From a checkpoint of a small transformer trained on Wikipedia: biases.
MLP neurons of a small language model. Each row is named by its layer, matrix (up: input weights; down: output weights) and neuron, and shows model dimensions 64-159. Each number is 128 + 24 x the weight over its row's rms, rounded and kept within 0 to 255.
After each neuron's rows, "fires after" lists the tokens most often just before its 100 highest values on Wikipedia text that the model never trained on.

L4.up234 [165 121 141 104 138 123 118  82 135 164 126 148 106 125 146 112 108 179 125 139 163 126 133 152 136 131  48 119 110 127 124 107 124 121 149 122 133 110 129 122 115  95 114 103  96 134 128 138 145 134 121 143 117 153  88  87 102 136 135 109 160 132 106 145 138 155 139 129 118  74 135  97  71 135  76 110 101 143 149 124 118 117 123 144 127  88 106 130 151  87 133  90 142 152 131 121]
L4.down234 [126 142 133 117 158 142 143 118 133 165  88 131 134 126 115 113 109 138 104 132  96 127 146 125 130 135 112  95 128 154 133 122 150 101 104 168 108 136 142 138 101 174 139 102 135 138 101 156 149 131 145 159 118 128 135 104  70 106 145 138 129 117 134 164 111 107 162 119 140 116 147 127 106 173 137 141 105 129 154  99 122 126 120 166  73  84 178 114 141 118 121 107 112 153 123  90]
fires after: " d", " D", " K", " per", "D", " R"

L5.up574 [129 121 150 131  95 153 107  91 161 140  98 139 145 139 148 124 155 143 165 131 109 163 137 149 136 116 116 125  67 147  87  95 169 174 132 100 119 129 137 103 140 105 135 113 119 158 131 136 161 106 157 168 116 102 103 183 118 154 134 128 130 139 130  90 104 112  97 142 104  83 135 107 116 139 103 121 133 117 168 173 120 182  88 125 115 114  80 145 122  92 121 107 166 131 122 166]
L5.down574 [157 111 137 106  98 117 140 114 164 163 153 128 185  80 114 119 104 102 129 164 124 108 143 160 128 115 142 159 155 116 124  98  94 122 105 130 154 131 187 139 148 122 133 120 152 105 104 138  96 133 149 127  70 152 129 181 128  85 114 131 167  98 126 153 144 118 157 137  76 143 110  89 150 123  63 137 124 135 136 123 164 154 151 130 131 145 114 107 131 110 106 142 105 118 135 109]
fires after: " w", " bec", " d", "av", " he", " D"

L4.up300 [134 116 171  98 175 127 100 118 103 131 149 133 141 133 171 143 137  88 170 132 140 167 127 141 100 106 141 128 126 177 177 136 167 139 118 114  95 137 130 126 109 136 136 133 124 142 130 124 127 132 115 137 128 114 127  87 152 110 124 123 150 116 111  61 115 104 139 125  92 169 154 152  82 133 145 113 140 105 125 141 148  90 134 184  82 123  74 128  67 154 149 128 148 146 126 117]
L4.down300 [149 124 128 153 132 193 133 123 136 106 127 103  89 142 114 165 127 100 150 141 139 127 131 154 104 123 129  93 116 118 154 161 137 100 137 112  90 185 139 158  93 157 139 134 138 124 126 108 129  90 141 122 139 101 114 120  81 128 138 191 105 136 138 106  87 139 133  63  93 159 129 115 101 122 117 138 134 126 119 108 147 111 137 151  97 117 147 118 129 130 114 111 104 156 138 120]
fires after: " m", " b", " bl", " ro", " ra"

L4.up511 [ 89 117 143  92 126 107 119 122 145 157 122 149 129 108 140 124  97 133 201 120 113 158 175 115 143 109  90 123 152 163 157 151 116 120 110 160 109 150 119 150 136 135 121  93 100  58  80 173  93 126 105 179 150 172  95 119 161 126 112 110 174 113  91 126  85  75 133 142 111 124 127 112 120 148 148 118 145 104 144  96 154 119 108 174 133 179  99 141 113 130 125 161 144 151 151 125]
L4.down511 [123  80 124 117 163 165 103 101 150 125 177 185 153 125 124 107 139  89 172 116 102 109 112 163 107  97 107 133 134 111  86 150 104 163 145 136  92 156 101 121 128 140 126 136 102 139 130 141 133  89 102 144 125 143 135 130 149 103 104 136 131 134 137 131 145  86 156 120 117 119 170 117 110  68 149 125 150  90 131 131 109 170 116 124 117 121 146 117 139 139 109 144 116 117 166 177]
fires after: " m", "ish", " f", " sh", " his", " b"

L5.up325 [125 186 109 105 112 113 134 165  75 112 100 126 135 136 172 123 110 143 142 117 164 160 147  94  97 130 176 121 152 151 105 120  79 130 160 117 162 129  97 155 131 142 126 134 103 121  86 126 122 161  96 135 128 156 142 104 191 128 109 121 109 124  98 117 134 100 111 137 126 141 144  87 119 153 146 135 110 129 124 133 123 115 138  86 131 117 131 131  97 111 122 115 108 181 162  96]
L5.down325 [117 153 146 141 156 133 141 135  94 133 123 159 133 129 151 111 125 127 140 160 116 153 134 133 113 102  80 158 160 131 132 115 104 116 141 155 129  81 111 145 156  98  94 105 179 149 122 203 111 141 129 124 173 116 116 130 104 108 106 132 133 134 178 134 124 142 122 129 109 137 119 106 151  84 139  96 120 156 113 124 128 102  79 104 102 145 108 138 132 126 128 109 115  76 130 137]
fires after: " (2", " J", "r", " 15", " Sc"

L7.up705 [166 120 126 146 116 152 119 184 137  95 126 175 128 121  99  85  83 114 103 125  89 181  67 107  97  88 122 113  74 134 106 116 133 129 155  88 134 140 132 134 134 120  99 108 144 101 143 180 138 167 118 138  76 119 134 149  95 120 129 130 122 124 158 115 109 157 148 148 159 159 114 152 104 163  87 147 155 129 128 125 167 116 133 126 155  96 107 114 113 147 106  94 178 149 125 121]
L7.down705 [137 117  99 114 168  95  99 127 135 131 192 124  97 117  77 101 114 146 144 109 133  89  79 129 103  95 108 129 138 147 130 104 131 135 171  99 106 123 145 177  76 105 146 173 117  98 141 147 149 160 163 140 161 144 121 111 124 147 112  82  96 136 132  77 127 148 140 144 104  92 108 107 137 150 162 136 143 131 130 116  82 144 129 121 123 132 130 139  87 116  81 153  95 151 149 156]
fires after: " the", " a", "al", "mer", " A"

L9.up328 [127 147 157 119  79 164 109 118 118 134 151 109 183 117 130 141 152 123 106 124 111 139 171 130 100 106 110 121 115 167 115 141 134 108 140 143 116 168 110 153 170 137 135 102 124 109  93 155  91 127 130 122 133 162  99 134 132  96  87 143  68 157 170 118 117  98 115 114 165 140 133 164 117 157  94 139 137 142  91 120 119 112 127 138 134 129 135 118 119 133 103 145 147  78 205 123]
L9.down328 [131 121 156 108 104 137 118 122 148 122 145 145 127 121 104  95 154 112  98 110 126 118 121 126 136 114 141 167 135 113 138 176 131 156 176 134 132 150 184  83 116 158 161 152 141 133  94 116 151 142 148  91 122  81 135 132 153  92 109 132 114 121 114 131 110  87 136 154  76 132 128 103  77 154 123 134 123 116 129 133 116 134 134  96 122 172 151 118  60 135 170 137 112 141  96 116]
fires after: "ip", " p", "op", "p", "ish", "ic"

L5.up754 [ 93 109 137 107 154 129 100 146 141 153 114 160 124 116 143 119  83 144 130  88 122 143 133 126 107 137  71 104 140 107 107 138  93 159 117 154 122 118 115 135  99 151 109 140 159 109 111 125 145 124 176 122 110 123  64 117 105 139 140 115 104 169  97 149 161 133 156  83  97 128 180 132 126  95  75 149 157 141 137 139 124 153 127 143 143 117 118 136 138 132  56 131 156 131 112 101]
L5.down754 [117 102 122  96 161 127 164 142 138 126 149 164 111 122 121  94 103  83 117 143 130  94 159  71 127 102 104 150 124 139 112 144 124 141 118 135 126  87 142 110 143  75 124 101 125 172 120 153 111 137  94 177 138 131 114 137 125 134 156 194 114 149 178 145 127 137 158 106 159  94 116 141 122 109 175 123  96 171 134 130 153 137 141 127 114 125 166 126 133 121 117  82 113 143  66 102]
fires after: " d", " D", " ", " ind", " con"

L4.up624 [ 82 170 101 103 106 135  92 134 106 107 152 112 141 126 119 150 151 159 155 117 131 135 115 162 167  87 123 128  97 155  92 139 117 131 145 137 145 130 132 136 137 163 140 110 125 140 116 149 111 108  99 122 147 114 101  96 174 110 114  98 127 136 101 103 117 153 144 124 107 152 158 136  97 102 171 110 147 115 139 111 111 130  78 104 126  95 146 121 146 132  77 134 119 129 146 110]
L4.down624 [122 153 180 147 137 153 168  96 137 180 138 173  81 163 158  84  98 138  88 131 131 134 128 114 135 123 128 122 108 102 118 120 143 143 140 137 103 102 107 110 146 122 126 122 136 126 137 117 101 132 133 137 116 127 139 141 122 125 128 145 114  98 136 165 151 137 120 132 159 119 128 116 152 161 127 128 104  88 150 132 151  66 133 110 132 147  96 165 132 136 154 126 130 139 107 155]
fires after: ",", ".", "s,", " but", "a,"

L11.up460 [ 90 112 169 139  82 139  92 102 136 125 127 110 154 136 113 100 130 124 132 118 109 132 184 164  56 133 132 159 123 155 136 150 129 162 148 165 153 108 118  96 131 163 123  94 181  89 102 146 151 137 114 124 129 139 126 141 105  83 109  92 112 130 114 121 110 109 167 107  91 140 122 120  61 100 104 113 162  76 156 166 122 135 104  95 179 147  86 135 157 124 116 149 145 153 173 110]
L11.down460 [118 138 167 170  85 165 129 130 123 135 147 124 155 113 107 137 116 139 127 139 127 119 150 136 141 118 134 155  95 103 129 134 136 142 117 162 146 102 135 152 112 122 120 114 137  95 145 119 135 171  88 154 151  92  93 148 103 102 105 138 148  68 193 147 113 121 148 102  92 121 144 146 125 120 129 116 143  89  95 182 124 137 126 129 148 157 159 128 111 158 118 165 131  91 161 145]
fires after: " P", "ri", "ic", " bro", " p", "overn"

L5.up757 [110 167 167 118 128 129 121 114  91 123 101 125 150 133 130  96 121 111 157 123 125 170 143 114  90 147 107 112 137 166 186 126 124 114 147 140 124 132 145 157 129 103 134 133 144 107 175  80  98 143  97 130  60 107 149  94 163 128 120 121 112 122 127 134 123  87 184 148 115 158 122 138 114 147 123 152 155  99 136 177 145  87 145 119 116 120  96 139  82 144 151  79 173  96  89 165]
L5.down757 [100 121 123 157 120 182 166 114 101 140 148 139 131 112 141  81 123 137  97 119 158 125 172  81 162 125 136 130 131 124 144 140 115 166 138 103 113 113 143 179 118 152  85 110 145 102 129 125 141 151 122 148 134  63 101 113 141 126 109 160 110 159 109 142 142 111 159 146 113 147 116 183 117 124 134  96 116 128 152 109 141 133 132 138 132 130 165 173 136 157 110 104  92 118 141 141]
fires after: " m", " b", " B", " sp", "b"

L6.up29 [167 141 130 132 143 114 143 141 165 140  88 128 113 127 132 133  69 145 149 154 116 133 135 149 145 119  89  96 104 141 109 153 129 104 145 119 134 123 134 120 122 114 151 142 140 136 143 163 140 181 107 145 115 133 111 190 127 100 136 139 121 151 131 102 113 138  91 117 144 155  94 190 131 113  80 143 125 113 155 130 116  97 129 149 107  96 117  93 145 160 182 120 123 150 104 100]
L6.down29 [137 188 136 143 108 109 129 118 157 141 161 124 133 118 134 154 142 177 136 112 132  94  90  91 116 105 179 139 131  92 146  88 116 118 159 134 131 137 128 120  94  81 152 114 144  63 123 169  99 140  93  77 119 133 134 113 115 107 141 144  91  91 167 137 131 119 156 150 117 107 138 128 151  86 122 154 109 137 116 115 131 127 158 130 131 101 119 152 141  71 114 163 104 119 176 142]
fires after: " a", " the", " |", " an"

L4.up695 [165 104 102 121 126 106  93 153 159 142 158 126 115 153 133 109 137 126 133 112  74 137 131 124  85 128 118 132 124 132 104 149  81 135 154 127 154  79 112 107  80  88 115 109 151 122 111 161 115 144  80 166 158 164 149  74 168 168 116 112 106 112 133 147 166 134 119 128 134 111 170 177 140 139 107 158 118 141 151 137 138 136 139 141 124 132 102 112 100 165 121  90 132 133 119 142]
L4.down695 [126 135 142 137  98 134 172  98 174 130 124 117 134 143 134  92 173 130 112 109 127  85 142 143 142 146 136 132 172  85 133  89 124 126 153 137 120 136 102  71  45 118 126 161 139  82 150 114 130 152 125 138 135 112 151 154 112 117 124 146 117 106 143 129 133 132 120 141 122  99 141 123 119  85 125 148  95 158 141  89 128 153 130 115 112  99 142 109 122 122 139 159 130 113 145 115]
fires after: " f", " their", " the", "'s", "F"

L7.up30 [124 146 114 124 111 101 112 136 109 109 113 149 101 196 135 168 136 154 166 128  95 153 145 172 126 153 150 175  94 122 141 126 101 111 136 143 121 121  97 153 121 121 113 120 146 142 115 159 127 123 112 113 137 105 104  82 139 122 175 137 138 140 154 120 130 132 129 100 126  99 178 174  97  81 129 153 162 145 141 105 127 129 105 125 139 112 142 122 138 114 139 111 129 133 133 120]
L7.down30 [124 167 136 130  84 115 141 150  98 170 154 111 106 130  85 103  95 116 142 143 126 144 150 137 155  71 139 113 132 161 124 104 114  99 123  65 113  73 143 134 135 110 131 127 164 129 121 147 149 146 140 117 148 119 143 131 153 130 186 186 109 192 129 120 133 133 104 144 138 105 151  94  87 146 116 116 137 138 113 155 125 137 121 155 106 118 135 159 152 130 132 124  87 126  86 170]
fires after: " and", ",", "s,", " be", " K", " I"

L6.up740 [109 163 129 107 124 125  94  82 168 125  77 132 161  99 129 132 100 156 154 118 100 105 142 158 152 101  79 147 108 133 147 137 153 148 138 158 153  77 158  92  85 109 144  89 154 141 152 148 148 131 132 165 105 115 146 145 102 120 128 131 165 126 113 101 155 148 161 108 142 109 144  83 128 158 109 103 181 128 144  88  97 142 129 185 136 151 115 130 130 124 140  95 127 121 133 113]
L6.down740 [112 124 130 121 152 134  71 121 125 146 145 153 124 170  87 135 145 179 156 126 148 135 128  96 107 164 135  89 133 141 138  93 122  87  95 136 124 128  95 125 149  70 159 146 134  88 146 127 130 136 117 100 143 122 116 102  99 132 134 131 121 134 176 159 110  95 104 105 125 125 122 153 136  90 164 130  97 104 146 140 151 117 159 149  98 135 147 121 144 112 168  99 142 126 114 144]
fires after: " d", " D", "d"